Part of a small language model's weights.
Training: a variant of Muon for these matrices, 465M tokens.
MLP neurons of a small language model. Each row is named by its layer, matrix (down: output weights) and neuron, and shows model dimensions 405-500. Each number is 50 + 12 x the weight over its row's rms, rounded and kept within 0 to 99. A neuron's up and down rows have the sign that makes its largest values positive.
A block is one neuron, or neurons of one layer that tend to fire together. After each block is what it responds to, as a language model described it from the Wikipedia text at the highest values.

L5.down228:55 42 39 80 44 47 43 61 24 27 42 31 39 69 53 53 58 45 48 54 37 37 52 37 45 32 50 25 63 42 46 54 43 46 58 47 37 74 65 47 52 30 44 52 41 36 75 65 57 23 58 41 50 68 58 51 50 59 52 47 35 33 31 45 33 38 64 53 67 74 39 65 41 46 54 53 44 51 60 59 64 69 55 50 38 46 37 81 46 48 62 65 49 59 55 40
L5.down1308:52 47 69 63 48 33 54 68 55 47 52 31 38 60 35 51 48 50 44 58 42 51 49 24 48 70 55 17 75 58 31 28 66 62 28 43 44 62 58 43 36 40 32 75 40 54 65 36 41 45 52 44 49 65 50 56 39 47 42 41 67 52 56 47 18 40 53 58 64 73 43 42 45 66 53 54 48 41 48 49 55 69 61 53 30 43 30 69 47 58 68 61 75 51 38 45
Responds to: Main verb after subject. The main verb token, often a word's first piece, coming right after a subject noun or pronoun in narrative or descriptive prose, e.g. part, sl(aps), emphas(ises), measures.

L5.down796:55 41 38 41 45 55 48 44 52 49 64 52 53 57 51 76 53 62 52 58 45 38 61 62 62 59 69 53 56 40 37 51 46 58 68 42 49 47 45 51 29 33 62 52 32 44 45 49 40 43 69 30 53 43 46 44 47 51 56 31 60 56 58 19 37 51 68 57 64 58 67 47 35 45 40 45 45 45 73 74 68 37 46 29 63 38 48 64 65 53 46 66 44 45 36 71
L5.down1282:46 55 55 49 50 52 50 60 45 46 66 37 28 47 47 52 45 56 69 54 48 49 72 79 06 35 62 54 76 44 64 63 49 38 61 31 46 44 48 48 41 40 58 43 50 41 59 26 32 50 63 35 49 48 33 61 57 43 32 37 43 57 45 68 39 55 49 51 48 65 51 35 53 43 66 76 23 82 18 55 41 68 43 30 34 41 38 71 45 57 53 61 49 60 57 28
Responds to: Table cell separator. Pipe separators in Wikipedia tables right after a numeric cell, usually near row ends (e.g. 4 |, 2 |, 6th |); occasionally prose under.

L3.down118:47 43 43 39 51 54 60 37 34 45 57 51 65 51 41 61 60 65 52 32 53 41 67 53 53 78 65 49 57 54 42 44 38 33 25 65 54 57 64 34 49 47 38 60 58 40 38 46 48 52 41 49 40 44 77 46 45 58 57 35 55 37 51 31 50 59 35 71 59 48 58 42 47 41 68 68 57 67 56 62 48 40 54 54 32 48 64 58 34 44 36 49 58 50 21 63
L3.down185:41 47 65 41 35 57 70 52 43 28 45 45 52 65 73 62 65 51 45 48 50 60 57 62 39 45 47 47 50 30 81 59 61 41 66 72 58 57 70 65 47 51 63 61 48 49 60 46 62 47 57 50 46 62 72 50 50 42 55 46 37 60 58 57 47 69 26 53 46 48 52 38 50 70 49 40 56 47 73 54 55 36 65 48 32 60 43 64 50 53 57 65 66 74 49 38
L3.down200:59 42 48 31 45 50 40 78 55 53 48 63 51 50 57 45 54 66 65 68 50 43 39 48 49 66 56 40 39 59 65 64 76 56 70 51 55 29 30 53 50 47 41 56 31 36 61 50 50 56 28 35 44 58 64 52 52 66 42 44 42 37 51 48 64 36 70 65 32 29 50 52 37 49 50 58 41 53 70 52 61 49 66 29 31 55 39 66 37 58 56 42 52 60 48 63
L3.down542:58 60 44 53 74 60 40 31 50 65 49 34 56 77 19 47 54 43 46 39 57 56 44 50 62 60 55 44 40 47 36 56 60 62 22 49 33 63 54 47 48 49 59 52 40 42 61 58 48 40 31 34 61 55 32 56 43 60 30 58 63 52 43 27 32 43 40 63 56 31 45 43 39 61 59 61 60 58 49 57 48 48 36 53 48 63 43 45 53 62 46 36 40 56 40 47
L3.down678:48 57 64 49 32 74 38 45 60 36 40 62 36 78 43 54 56 65 76 32 58 46 40 61 34 37 45 34 49 47 52 65 61 50 43 55 55 62 59 50 51 52 43 73 44 28 26 63 64 43 16 51 25 45 39 41 41 62 62 54 50 46 52 60 60 22 68 36 74 62 63 42 44 59 53 65 65 47 52 60 73 44 36 56 60 47 47 34 35 53 52 17 57 41 51 32
L3.down812:47 42 45 48 54 61 69 40 41 60 23 80 54 43 46 47 48 43 39 61 67 44 45 58 52 56 54 48 54 42 38 50 43 46 36 43 47 41 69 65 66 43 66 45 57 60 25 62 40 63 36 51 38 56 46 42 85 48 53 51 34 49 36 52 57 49 73 69 67 70 50 33 34 51 67 68 45 68 73 48 70 53 50 48 58 49 27 31 52 45 34 33 41 40 48 46
L3.down895:56 48 76 66 54 56 60 59 59 54 59 33 36 55 46 59 60 56 49 62 39 62 37 59 59 55 48 44 42 15 49 65 41 61 37 38 38 27 65 59 35 40 30 67 32 32 71 59 67 46 44 53 42 47 47 38 59 52 25 63 67 41 36 63 47 54 76 51 38 52 64 58 44 48 65 59 79 48 48 68 66 41 37 55 38 63 46 53 40 44 53 41 49 45 51 60
L3.down1183:56 75 54 52 51 55 58 52 49 61 48 21 46 46 28 45 47 33 43 48 49 56 46 42 48 55 43 38 56 42 49 56 68 65 39 32 36 48 31 50 48 50 33 67 60 55 48 44 48 31 39 44 67 47 51 46 36 56 32 42 61 67 24 34 44 23 63 59 49 31 48 60 26 56 51 45 46 55 72 37 48 75 50 63 41 63 21 49 43 56 77 62 50 79 67 34
Responds to: Verb after plural subject. Fires on the first verb following a noun phrase, mostly plural present-tense verbs (men do, trains run, bees sit), also participles (tournament played, story set).

L3.down9:63 51 44 39 31 30 38 37 51 37 41 63 44 53 47 37 43 26 68 41 54 37 71 61 58 51 51 54 53 82 35 61 49 48 55 36 35 25 54 43 53 56 48 47 51 76 54 53 35 52 49 46 53 47 48 43 54 64 45 70 49 57 60 52 66 46 32 67 60 50 41 42 49 42 49 34 26 39 54 59 55 54 66 26 36 59 47 62 50 64 57 12 48 56 56 47
L3.down163:44 56 47 34 45 56 50 50 57 35 38 35 40 45 39 43 44 44 57 63 51 53 47 42 55 61 51 61 46 42 73 65 26 66 61 59 33 41 51 69 49 37 56 21 35 38 55 38 50 58 50 19 40 46 41 47 50 50 40 62 42 40 42 55 42 36 47 46 50 30 39 48 61 40 55 42 38 65 44 46 52 71 46 24 46 65 40 59 62 48 46 24 61 65 57 30
L3.down273:50 48 58 62 41 42 57 34 60 27 59 51 48 46 45 52 56 47 62 52 48 44 60 47 51 38 48 61 46 72 59 45 57 50 64 59 56 65 36 26 53 50 55 45 61 56 37 31 30 44 56 43 24 61 69 50 40 58 48 54 44 51 47 58 70 41 42 47 70 56 54 26 65 58 40 49 44 55 55 56 41 55 45 30 61 60 44 52 59 70 34 51 50 59 53 30
L3.down433:50 54 46 54 59 51 32 34 35 62 53 45 40 28 31 25 58 46 65 47 44 59 36 58 54 52 50 61 61 51 36 62 33 47 60 56 62 54 46 46 54 60 58 58 63 32 61 32 45 57 43 41 54 46 74 37 52 64 39 25 53 58 62 36 54 48 51 49 63 59 58 39 41 30 56 53 21 71 46 51 54 25 46 66 44 44 68 41 59 45 41 42 36 51 44 50
L3.down540:34 46 46 27 58 51 58 44 33 62 48 59 56 35 32 02 72 66 44 68 50 39 57 34 47 38 43 56 42 66 38 41 54 56 46 35 39 55 51 11 58 60 53 49 46 41 46 36 38 79 39 51 50 63 46 45 49 38 48 50 50 18 43 47 34 26 53 48 57 50 57 35 44 40 69 63 44 46 64 20 45 37 71 34 52 40 55 49 43 54 60 48 54 66 73 51
L3.down629:35 61 60 42 50 62 43 31 27 66 24 71 49 56 68 68 51 41 29 31 52 49 51 57 40 43 67 68 38 45 58 50 63 40 47 54 72 55 51 48 29 36 40 57 52 44 66 41 30 57 46 28 52 47 24 54 56 78 47 42 52 45 69 53 62 44 49 52 44 30 62 51 49 36 48 46 41 56 22 41 52 68 68 59 52 40 35 63 74 30 55 65 48 53 42 40
L3.down1062:49 43 31 53 70 68 50 75 62 55 48 53 38 29 46 51 36 49 69 70 31 45 38 57 53 61 35 49 66 37 62 50 81 54 53 39 43 34 27 44 51 51 38 54 56 46 78 66 34 21 38 45 59 50 59 59 66 57 47 65 32 70 47 41 38 45 82 32 49 32 46 49 30 27 53 40 43 40 61 52 41 38 86 60 31 60 64 73 42 53 45 52 65 52 51 49
L3.down1084:48 58 39 45 59 48 44 63 52 47 60 46 50 39 53 52 41 48 73 52 55 50 58 51 47 44 53 50 45 46 57 75 51 33 55 66 60 41 48 47 49 55 41 30 45 43 55 45 62 52 56 52 50 35 66 47 48 71 48 33 68 81 53 32 44 42 39 44 72 55 57 60 38 61 76 63 40 83 56 47 59 64 36 59 51 37 51 46 63 55 30 55 39 53 51 49
Responds to: Start of proper names. The first piece of a capitalized name, title or label, often a lone capital such as A in APSL, Serie A, Aalesunds or Pool A.

L5.down823:55 39 13 40 48 61 48 54 56 32 43 37 45 44 18 34 63 43 56 57 38 54 63 44 57 40 43 53 59 31 51 54 54 61 62 56 54 63 67 32 43 44 56 69 41 47 75 26 23 45 47 53 25 36 48 55 45 61 60 61 44 38 42 51 61 40 33 52 76 58 47 47 58 46 58 48 41 42 54 34 54 61 46 64 46 62 60 69 62 47 31 89 53 53 55 68
L5.down1082:39 47 25 55 55 57 59 30 42 45 58 41 44 50 64 51 48 55 58 21 22 47 29 24 59 60 44 40 60 55 55 36 54 53 53 51 47 27 47 42 72 57 42 30 42 53 63 33 41 52 22 23 56 42 46 60 54 43 31 58 39 45 56 57 23 47 62 81 33 61 70 71 45 37 57 34 30 39 39 43 51 58 54 19 50 32 53 60 72 34 51 42 48 36 64 58
Responds to: Initial capital in tables. Capitalized first word-pieces, often a lone letter like A or P, in Wikipedia tables and lists, e.g. "Aoi", "Aalesunds", "Pori".

L4.down253:73 47 41 64 65 61 35 54 50 40 49 44 70 53 37 42 50 51 62 50 44 77 59 63 55 45 50 61 42 63 53 43 68 43 71 36 33 49 51 46 54 34 35 53 61 43 44 46 57 55 39 55 56 35 73 35 41 62 42 42 57 64 63 69 57 60 57 47 62 44 76 58 47 64 45 54 68 58 22 37 58 76 47 38 47 49 59 45 47 54 60 53 51 27 38 59
L4.down459:53 50 11 43 41 40 54 66 50 52 58 51 55 37 40 66 30 42 63 46 32 39 68 46 39 43 50 43 71 38 59 63 57 36 51 66 52 55 23 67 34 50 59 37 63 65 56 57 36 61 43 54 52 54 63 32 62 41 53 36 52 42 73 49 43 43 39 45 54 52 51 56 69 33 48 44 56 61 51 46 38 74 44 50 68 58 45 47 32 60 48 53 67 37 59 55
L4.down482:34 49 58 75 18 50 24 42 56 53 59 59 21 36 28 40 46 65 52 32 37 47 45 40 26 71 46 53 45 48 34 35 54 46 42 38 38 39 47 18 81 47 69 62 52 58 56 47 36 54 70 50 46 70 50 55 55 24 59 52 47 54 37 63 43 52 50 49 35 52 49 60 47 61 66 58 63 42 48 62 33 59 41 42 52 56 43 75 37 36 31 52 56 31 49 71
L4.down1129:66 57 37 44 60 57 20 34 36 26 67 57 52 60 23 54 43 55 44 51 39 59 62 55 50 53 58 18 51 62 58 48 61 45 44 15 47 53 54 54 45 54 44 52 42 49 52 55 38 43 23 41 37 50 52 41 59 38 42 52 62 36 42 60 52 36 56 38 33 55 39 56 49 59 49 44 61 53 47 58 57 54 49 53 61 38 50 57 58 52 70 37 64 25 43 42
Responds to: Start of proper names. First word of a capitalized title or proper name, mostly "The" in work titles after a colon or "film", e.g., The Evil Escapes, San Francisco, World War.

L4.down5:66 61 45 50 57 47 21 67 55 55 35 46 59 45 27 44 45 42 73 44 57 37 44 69 48 50 45 74 57 45 62 59 48 46 59 37 45 26 37 40 64 43 54 56 61 43 51 39 69 57 46 35 44 66 58 37 34 50 50 57 53 64 51 69 62 67 42 50 56 47 41 41 39 62 80 78 58 48 41 48 70 49 38 39 50 39 46 31 72 73 61 42 43 37 67 52
L4.down227:52 32 46 47 68 58 42 67 57 48 32 32 55 67 35 47 46 41 62 78 53 58 39 56 45 51 53 34 42 59 47 39 61 52 42 31 38 54 87 47 46 63 43 64 51 39 42 59 58 46 63 59 65 46 42 37 61 58 57 29 35 48 56 44 59 42 62 30 48 54 45 31 48 53 54 51 50 51 55 63 32 52 47 62 48 78 22 62 40 47 74 41 66 25 45 52
L4.down829:52 75 52 86 55 37 32 36 70 43 73 43 56 40 57 57 46 37 56 27 42 65 42 52 28 55 60 48 62 49 63 35 53 56 48 45 59 54 44 42 34 60 53 56 34 57 40 44 38 59 39 61 43 45 25 45 41 39 42 49 56 68 41 53 20 72 46 38 53 46 57 42 57 60 37 61 54 60 66 26 47 43 47 55 56 42 44 64 60 65 59 67 61 33 42 53
L4.down860:28 42 58 67 66 73 48 54 28 57 46 59 59 66 61 43 49 48 81 63 44 60 45 59 54 35 38 66 52 16 43 59 47 54 66 45 44 38 48 38 37 28 49 51 38 54 61 56 50 48 36 52 56 46 54 48 40 27 56 27 37 30 47 42 45 66 41 46 54 59 40 45 65 49 50 56 53 65 44 59 51 35 49 54 49 57 57 46 52 80 56 57 51 57 31 27
Responds to: Last table header cells. The final or near-final cells of Wikipedia markdown table rows, above all header labels such as Notes, Ref., Qualification and GB, plus the closing pipe or line break of a row.

L4.down245:53 28 48 26 28 64 40 59 65 59 47 56 51 64 53 54 50 54 55 55 82 59 57 62 37 28 50 51 40 52 21 46 29 54 46 50 43 50 38 53 54 37 28 40 38 50 52 66 63 42 53 33 69 55 41 37 67 62 54 72 54 75 65 38 23 32 28 33 58 58 73 37 58 57 76 41 49 19 50 36 61 50 52 35 66 69 61 52 54 39 52 42 49 66 60 43
L4.down271:48 20 37 24 24 45 68 60 44 44 48 60 70 55 28 35 63 63 46 30 56 51 62 48 64 40 61 39 60 50 63 42 43 54 43 21 50 51 37 56 62 62 56 40 40 50 40 59 59 48 74 40 68 48 81 47 43 51 38 49 68 42 45 62 56 57 55 50 53 57 44 36 55 28 41 59 44 39 61 38 78 41 62 55 64 52 38 63 49 72 68 63 50 67 34 63
L4.down289:29 43 75 43 51 64 59 71 74 40 51 38 44 52 55 44 84 55 57 52 50 41 37 56 31 50 34 36 35 56 42 58 60 47 75 57 52 40 80 52 63 49 41 44 70 52 63 61 41 48 62 57 57 53 43 55 29 61 50 34 42 46 59 59 27 54 48 46 47 54 55 64 65 43 60 51 64 60 58 50 58 62 44 56 73 60 53 38 78 53 36 46 44 27 52 54
L4.down786:49 39 43 44 46 49 63 47 54 44 56 69 45 77 51 75 50 42 73 55 45 48 58 64 54 58 55 56 48 56 46 46 41 46 73 30 49 54 51 55 36 49 66 65 49 58 49 36 58 69 30 44 58 42 60 48 45 73 47 33 40 72 76 63 29 43 48 55 39 60 48 56 25 52 54 47 53 45 33 31 41 52 58 40 36 63 38 43 38 35 60 53 40 67 49 52
Responds to: Creation and origin verbs. Main verbs right after a subject or "was/is", often passive, stating who made something or where it came from (written, composed, came, moved), with stray table pipes.